Part of a small language model's weights.
Size: 11 layers, width 160, 4 heads of 32.
Architecture: RMSNorm before each block, rotary positions, no biases in attention or MLP, untied embeddings.
Training: 182M tokens, 5561 steps.
MLP neurons of a small language model. Each row is named by its layer, matrix (gate and up: input weights; down: output weights) and neuron, and shows model dimensions 0-159. Each number is 500 + 50 x the weight over its row's rms, rounded and kept within 0 to 999. Numbers have three digits each. A neuron's up and down rows have the sign that makes its largest values positive.
After each neuron's rows, "fires on" lists the tokens most often at its 100 highest values on Wikipedia text that the model never trained on.

L6.gate430:461551478427507527494466517455470468532553475672410479538517507533421521428520501508498468536491545531481580590522520452624467452456522546545464551598526425488506499532490458496444465516422473554558472456501534500493554516514502469467517429478503476424574513474468534471474413491525510644605452447557460401484527532432470482498510448505444465530496505437544380582486563513509568551672511494580570457498489558485558536401529466487521507443499567508489446573487568551473542531501497
L6.up430:449572493443507579542496564472429480547572441431506505508558491537474507439482494567528483487534450514582593482505518428540457486507452562606472450557487533644485502422485482567472586549422487511554515573542495493466468526500472449456528438483502478443460474491422498542347552517422585440467494525604456401544500495484523396432513433493421519396470543514580486527424553484449482551555498504518505442538454583479587501491510562467499486510486540506525493569510533594528405492506594
L6.down430:469441587458594529565512541521474556460558514458544444404417469461464611478491442463504483512533548591493485487508455516522514439482493541491512496470465474467454541483585472417476484504417485398457571576432588473457517551439497483518585445511467631540465555614465463475480508568506492509472486490476439559559538476510422578504477449469496509503513466545457457464572473522458625501505479443425452557576477493536433542503565416492539503505544560468495610420471562581592523558516402
fires on: ",", ";", "ile", "hen", " since", " if"

L4.gate416:475431408504494550534458458507560543521469504597567540537413444560469495496505504535466446553500434516502559498614483506579425585461461470552530587621514593552487492489580499457527573492472482472460459529490476572569461538523523427484514471488491433405520548457484499464490465548598472524518441492525473576605443502499508459495490503473417390506548457397457499543527607505510443580553449436537547537453519544490560533551475597518487446479576524606361535517455557464528502501510489
L4.up416:482498527449565516484476475452552547572449473504429535466481566393508447460504493565509420488533530487482550505616552549520428441434475446475437530493449590534500479519541509450495571514539508418519470436505503664477559524462511465417591524547476567498549495546466522471599427681472461552444476545479434456509453480497561401558581526515521535576481618507439443489522488529565550451518465513506422580439538542511535477478533522485564453489508552524484442474504506472538376508492505
L4.down416:437534516473559523447460446526572512510421542567514504605525520538517500554509572490553538507483536572544528511457509489496470539515411496565465554521526475496439497537552475534606479514435601331448540454487467490509646548476543466565501515452436475502557517448528502593521538420558573512485615532435549517531487534470453529588547552427480589460590547541582526534509479514444515472446435550583525466411516521612542552462445552511430539450486495488540547414479491545453530520508450
fires on: " |", "is", " in", "man"

L2.gate331:527417480595513497527460546474546527410518537491508498431463541328465417472495526598509452566559540524389464511527494471571415496487473468520495433477440532552469505485485566465475616499589505574528446466598519523485485473550582509465516474456457462530449486570588507536441523474514517499528424610547503507532536549522485448479451532506401497498526452456554564581567463488440475498444420439600512451512465504443470489422491562481594421462491491510492397417542479480450447517539427
L2.up331:507462504499497434465547479457523577437487474503511538500486489350547533436553540542411439539537485445522452580544530555469443394444441440507498452547383558458492498475566507582502475507613611564428499471549604588512476521523565451443536404481503505557491534514535519433452474467478496539430421533498454459495441543524514548501436566577448473483497522384449540520563522477517461458588399505530443522474472525474490509394487515503549398551553487432471569446591499496468474496523513
L2.down331:506590501529488474536421499470421435604563546513501473588471463519521523499547504456538556434456471523549622455464401495489529559470567540516402528471440471429429521502399490540456530596454478509566401549438409457432567555418429516534464571545495526482436469476541566473467514596502462475476531530543472571575525464504477524545462521435545537425446505567447464422468467476469470466503505505398498555477449506418538528504506471395504528544480561486497481474358420506593521511487503
fires on: "al", "is", "g", "ference", "ir"

L4.gate273:583477459468516567509485503411417454595571581498471449532488479505480456442497491558539433572474541497553435495531595488594410439530484510489502462456477462565465525474475566447470499500475435480551517556533506457563527477474508484392539450391567517463521535534543475588471502525521548529528467437579409489451531447396596474435624442430549562537508506514574506547438450531481444452573485499523491438510492494456567539374506434546520498489412571572564477457487474608543488444501515
L4.up273:438527465456482497481489446362456452570557601527521483463485527487559480436473485581520432577506530482556532508509469469486393499542439453545532450542516569510484408451434546387495505517463467444431490399492566491547511523516518467500537299472482497445466571520481429551448496509414446565564489404518515478513528544449449540545481389575519507473517517528525488546425521453465449586551511459527535536454463581486598498475512505497443505433418493507554444452491531532553437600497515
L4.down273:538470468517552573484491551475509496487559488513416523478482503452425553464519487495438439549527541517464469387502505518564510427584519468406475523444516563523417489488504505456466488474479540375520504527620546451486497571445451469441612462460538558536472532550437401491527530464535520497446446437501370487443509509467616522590507491519542490576574555529566514606570431567493477450404472484489495458529568455475499528486549482486567537503538518558602583488536442574587495521433410
fires on: " but", ";", ",", ".", " and"

L4.gate335:522534432571437456490470458411642552474560477527534471439528529542473452500462460537524515447475577442383502412498465520453544443428524582487463478498575517396405472535494433525504534515539520463497574513487503576468532525512563508465505554519550515545534531650535497438529427508487484497526488467480547538522530453487503435450540517464440739471445445448471532503504517523481441447400547491510455529435475424462570525439491495415524436457485479566555524499530430506532489536482505
L4.up335:532612536485387534420515560435492455517400506410572482529473511560507460495419386492413551505558490601478518432540484534489533489472463488509475503537543377533558494461499455503584533446537538549502506558440528539627509485471580540446436547459487522502459431547554493492541469421554517521409453506489495514501469444515539551483491557448569549459581488504525583470560477568444495433491457484554497489469459557438481566516497445438527414459563511516510467445606605491521413516463607
L4.down335:461362580570498540530514501526557491504534461505538527469463526462458561518471531479583510396470548381415458410462429533511472402556437568550524557486487562516466481486477416494449514520555488540505520449457471467479528476485544491468451522574411432476483490625554577505539508368470575551505546467532499542505460556490529560474440508470551443521559519474469577583560613510598458476539425511488500442454496481557460523493542543452429447560457430511575487591454410507494527547475556
fires on: " ", "at"

L4.gate343:531517468495483537611540490448534508442458574548481561509502501503454628557566568535549391473511407490462507519592457464411444546590542452599572468454517544513493419439530487553512574560469489450520565617432534574458519447500517524437419445498531472548469524543468590530595505513478527430452517484530442554428475454473517489560525494473519529473526406480465476541568563486482377506441538484594530438423459459494465499506425539559577505543491507537423558460463522507456418529492457
L4.up343:540456459420471473550455505471515483505423530509503504492417472494474519535599522497515351444509456437465540481570412494444419565611562511529540490434503485474399391533456492546516526560521438379507611555481524539501521405500587491449462343499565475556417577537495512584542549518469516601499498525585468459455498477509546480497476483502559466447476470509480433515516542531545420569481578500546497517465503442464496480589437465482581566584455515537444490477439527454508512497470494
L4.down343:529359501452579518537490506502527557511570448521461442449438584464546567411475410457591563548561552468534541478417471482519527544432419575399575507605490444490471571569514508478544522532549468537513473489535476487533537547451498421472490527463523442434539457535465380501512521500475425530484454477462505524557488552532489453467430556495513419506540490517507567456411394533488483551520455616503452554576554618537526485497469395403430461509428519451503547514458508518522535454505529
fires on: "en", "e", "ine", "all", "ra", "on"

L3.gate34:459419514535478512488488485380516524498477479391644476539396472485485567509490508664530506473506467521475484514502498530529426501477464436495463571547579469501538541497462446471523504564502509440428580537548581580471510516535536528438497474540460467475497508450392553399544389530531519545490524545490428574483579497512534404538543552499573470478421496456411452513537515575485501469428474426513506484514446517422590479523483506444594460544517463513440503528531598552483563499393427
L3.up34:451383491604498487481459533408537467568543520440642486591442503429480564476538540561490515454512560523478478605602518594459472534500524514481587503579481448474520477525513448510549447478484517393400568495539595532460419490500506576443474421495437542537465566448430507436541512478548450467498464486541444582476521511542602451500475549481545462541485498521420492482466498554549457535511481502539511456514526461417512406530464499415516565521545446513426576511460584470512574452513410
L3.down34:535487463454500572656535552474605422493440461464468543464538623592509517528578497436461603449460484440522523453481551521484547547526519511480507429415397453445555424574446530428499533489522534458477388521440441535512485438522514490442574505453508555499578536513554479624532546469467462423487455426508529454530479533521477552444445475547454467499542481529604458472403454434538488507457523546472497542509472500484424585477510513441530519427514488501445517462442402524532438520593523
fires on: "on", "en", "ton", "ren", "n", "ot"

L4.gate383:498711458482473524508516540508457531550533548470577452526564552396440485477491513522519412453465451459464443455529517536414512402520474407561551506485579465535436463536539460554503382482447479471521439562453540517451568507479466491422554515436481505487565537459421470533444479524548495608543487422582520507437463583450505373464567406558530432391532604544503570560473495533457483512489473496510474502532570549493543514435481510492529535498504534518535550530454522475557527546510514
L4.up383:457594420462521506429403585410519511497467437469433421550596588584532474540504443538434420526486479460449539503542495498537487530454465545501499493491438533468445458438521487480499462485489493513523504517538538487554529475587417475400564564346489576491545480484488513481466518572505506484531526563496410433430526411462551513530516451582453455486510537431454354535563636530489503475569452480476558480557484534551490502467520541523559478517504508517528444503458491525674497450522504
L4.down383:511436439431518567398487503471437463502584429475490557431523542564497558643519408493487504593505517525468423471498546418573509446520484511536516546516448456488425456532476519471497469520502524422556603455572460498508573632477520484588471456499554500407466481492565426462421469589462467437435458482517534550478592543520537515598547526412485496513467605573519533462516530548525504550520553469545418510420445501508415518522568473508490472429553549513552492554462467472450532477597501
fires on: ";", " when", ",", " –", " on", " result"

L2.gate66:540513461561496502447543584591498394462563459518502459448601455478502565420512446539565499468550573477534478494502496530522504461448420551412512470474552447507478561512515540584594464534515465525498487531535525529530388403448538499559525643498452559448507479536589410535526483449500442461514455429538491489458553506593577473566549513511531471567495572478515597542503589519573428585510584478456525509471423452500498454529429498462558552540533489538450510482506472461648519551437495
L2.up66:569576525485471516520585569553559514547573464445512455534480578555469516511505476570483433468438452537516424489591485475581408551529490515501532492535566542554531514468485456519543546481486480459439439570519481514516489443500616477533473538473418479530452489575520505555477424559487531498581541416541441467516510561507526430445510563467510504533509519462499538504502568396570324483470602484512503518472434576465604507481436508479530526538549558558428564499441520346576439521414498
L2.down66:453411569419541443501464459432439504451507548531465520443465499521476522517544482436471552490508563501507580456418560523416590435499477477552449515379445434474512530500542457433458453484506576539575537505433559419514574511488485556515501510529517512414571535445492500473553552523518445508505510559397590475476490428495468515597504443507488494506482504568531432478498404609424602559511403474486466529519563427512450589487524479517477543507469472468548451492553505638418611512583483
fires on: "ure", " mother", " father", "ures", "ines", "er"

L4.gate223:507466472529469479540596447391520621514470450526468521478470439494493514508489559494568448455523462545481496448523581488469582474452584532541477472555557426472482475498467526534442545474563499415493539488456520557596584583491477483492501549466552509521542509570520435558569452575539494498531529463562378551490413496648447596532546444492529522491576508453532529502457561561596448440566470556572454500406531609494516473535537490479509437525440546585539432517547414568452458485463476
L4.up223:449551494549502389408453520491492469487504457527426463572552526418469442496437501527534484459480508477497497583487561555492583452441507500494486514521556529559516483519550584541525426494553444473400502586517457544451588483490515537518452500536488523451500619503571611490540404444475523473447509457459467538459494473617488552459410417487494401512483495426533567498439530494553483361457385513550491455493498458470456532444633474515536507428435509441543501515460418549461445512499399
L4.down223:566523486486452574582559485466515586481536442474502513513502524532455564505464539534451476494474558403455450427492516478484561489408513482529492479441526501438532421471490479409477554510517368480462549423464447437537442516483454539527538478546514342465423512544444556494494590502564534505464482519513446442431496565444423524470507407571540460451584469458539468408492564459565501420525584485484388519518545514418497452350529521484465491540397497545527508601507500546449443492508517
fires on: " t", " dec", " s", " mag", "7"

L6.gate155:536480548495521476477511502506549523496464464588618496556475553505461461531474455557564548590525495441506512440510437474502486435517595532474498446444427513545496432445497477534520425561484579579536536494592591575555552509421513540479461495465472481428456458511464469500546497464498432596450449511495461467449549446439579556459527534398491611503506476517527544485547473494449492393524446436434414461487442501534507534522498391346553450507513394533435515484550525425534388516428539
L6.up155:545467528549493499485459497522543471563517458508593458528473532527466466478477417497535514576537493477431493463541451411521435433523493534417516458490476419581413402434467418498541473594493505523471565514521546518541509612471542578472471565447540479458450448544457425485533583485505445648497455446540446460398581479456506527431457527449473630432573546503553522475440479505494456442536409455453494481492575530473476549519477452412475505482468445456510456520504542399516363452461477
L6.down155:523462511608467530459437389554405491464577602500519428511499547513467560444443475466472542546439536466443500534468449429409481580449459395428656498561542576546440506423477516489488522438476504501467509554529438515491454542499484425431508508456553472559542507521533508527547577540446531529554539444616519521475484523582508463491513432453413463570524546552568491527487529530566523523468534474450554460532434522498559400578496479464555465413466452497548485544416451407452467533488540
fires on: "st", " has", "at", "—", "h", " had"

L4.gate197:501452491529493537550527524492543433433562558479540517437539480382467444450447615499482514450509436494520543431472493495513379468539490456521475519476635561520461576538567530490524471490612513456454561498493622556409483427490496622493583448430513561500471529499506451584546548513480522463469432475459541543547537454490507636449517535556485491523537497490524498410524408596476452528338437533434578538482494521519514523443520518501590512441540469490490524479496524542504420526515480
L4.up197:627460523474585410601482599614557497452478502428466521469586477426585498473580543539454509475404512503511516572594447474581511552426465431443495488498512597542473495511515561473551563443501427513487476441479564462565525573451489540452474485509534516472470458535523546551436558486545481602388548496413576485502475533430610495458474545507486496498545574547458523479534513477549543479536481458516491485504489547543590453513583503546470440471494441443491476542500386560494594466527463
L4.down197:459475505458402519455462551447544486559605491438501501520427578465527438546395420441554506513524475560473467436468526569446469426534527477472554530552498500427474511512536453374517523484534547570501594609474480548553548534440460554550516434542532457519506573432491522449401436615560490476480470520512409518485529524472505509474502459483467519538491590501550462529574348547539507534452527523510435527581597452449476518485470449525555499601504450603557456439520476433502533446471531
fires on: "n", " David", "g", "er", "al", " chang"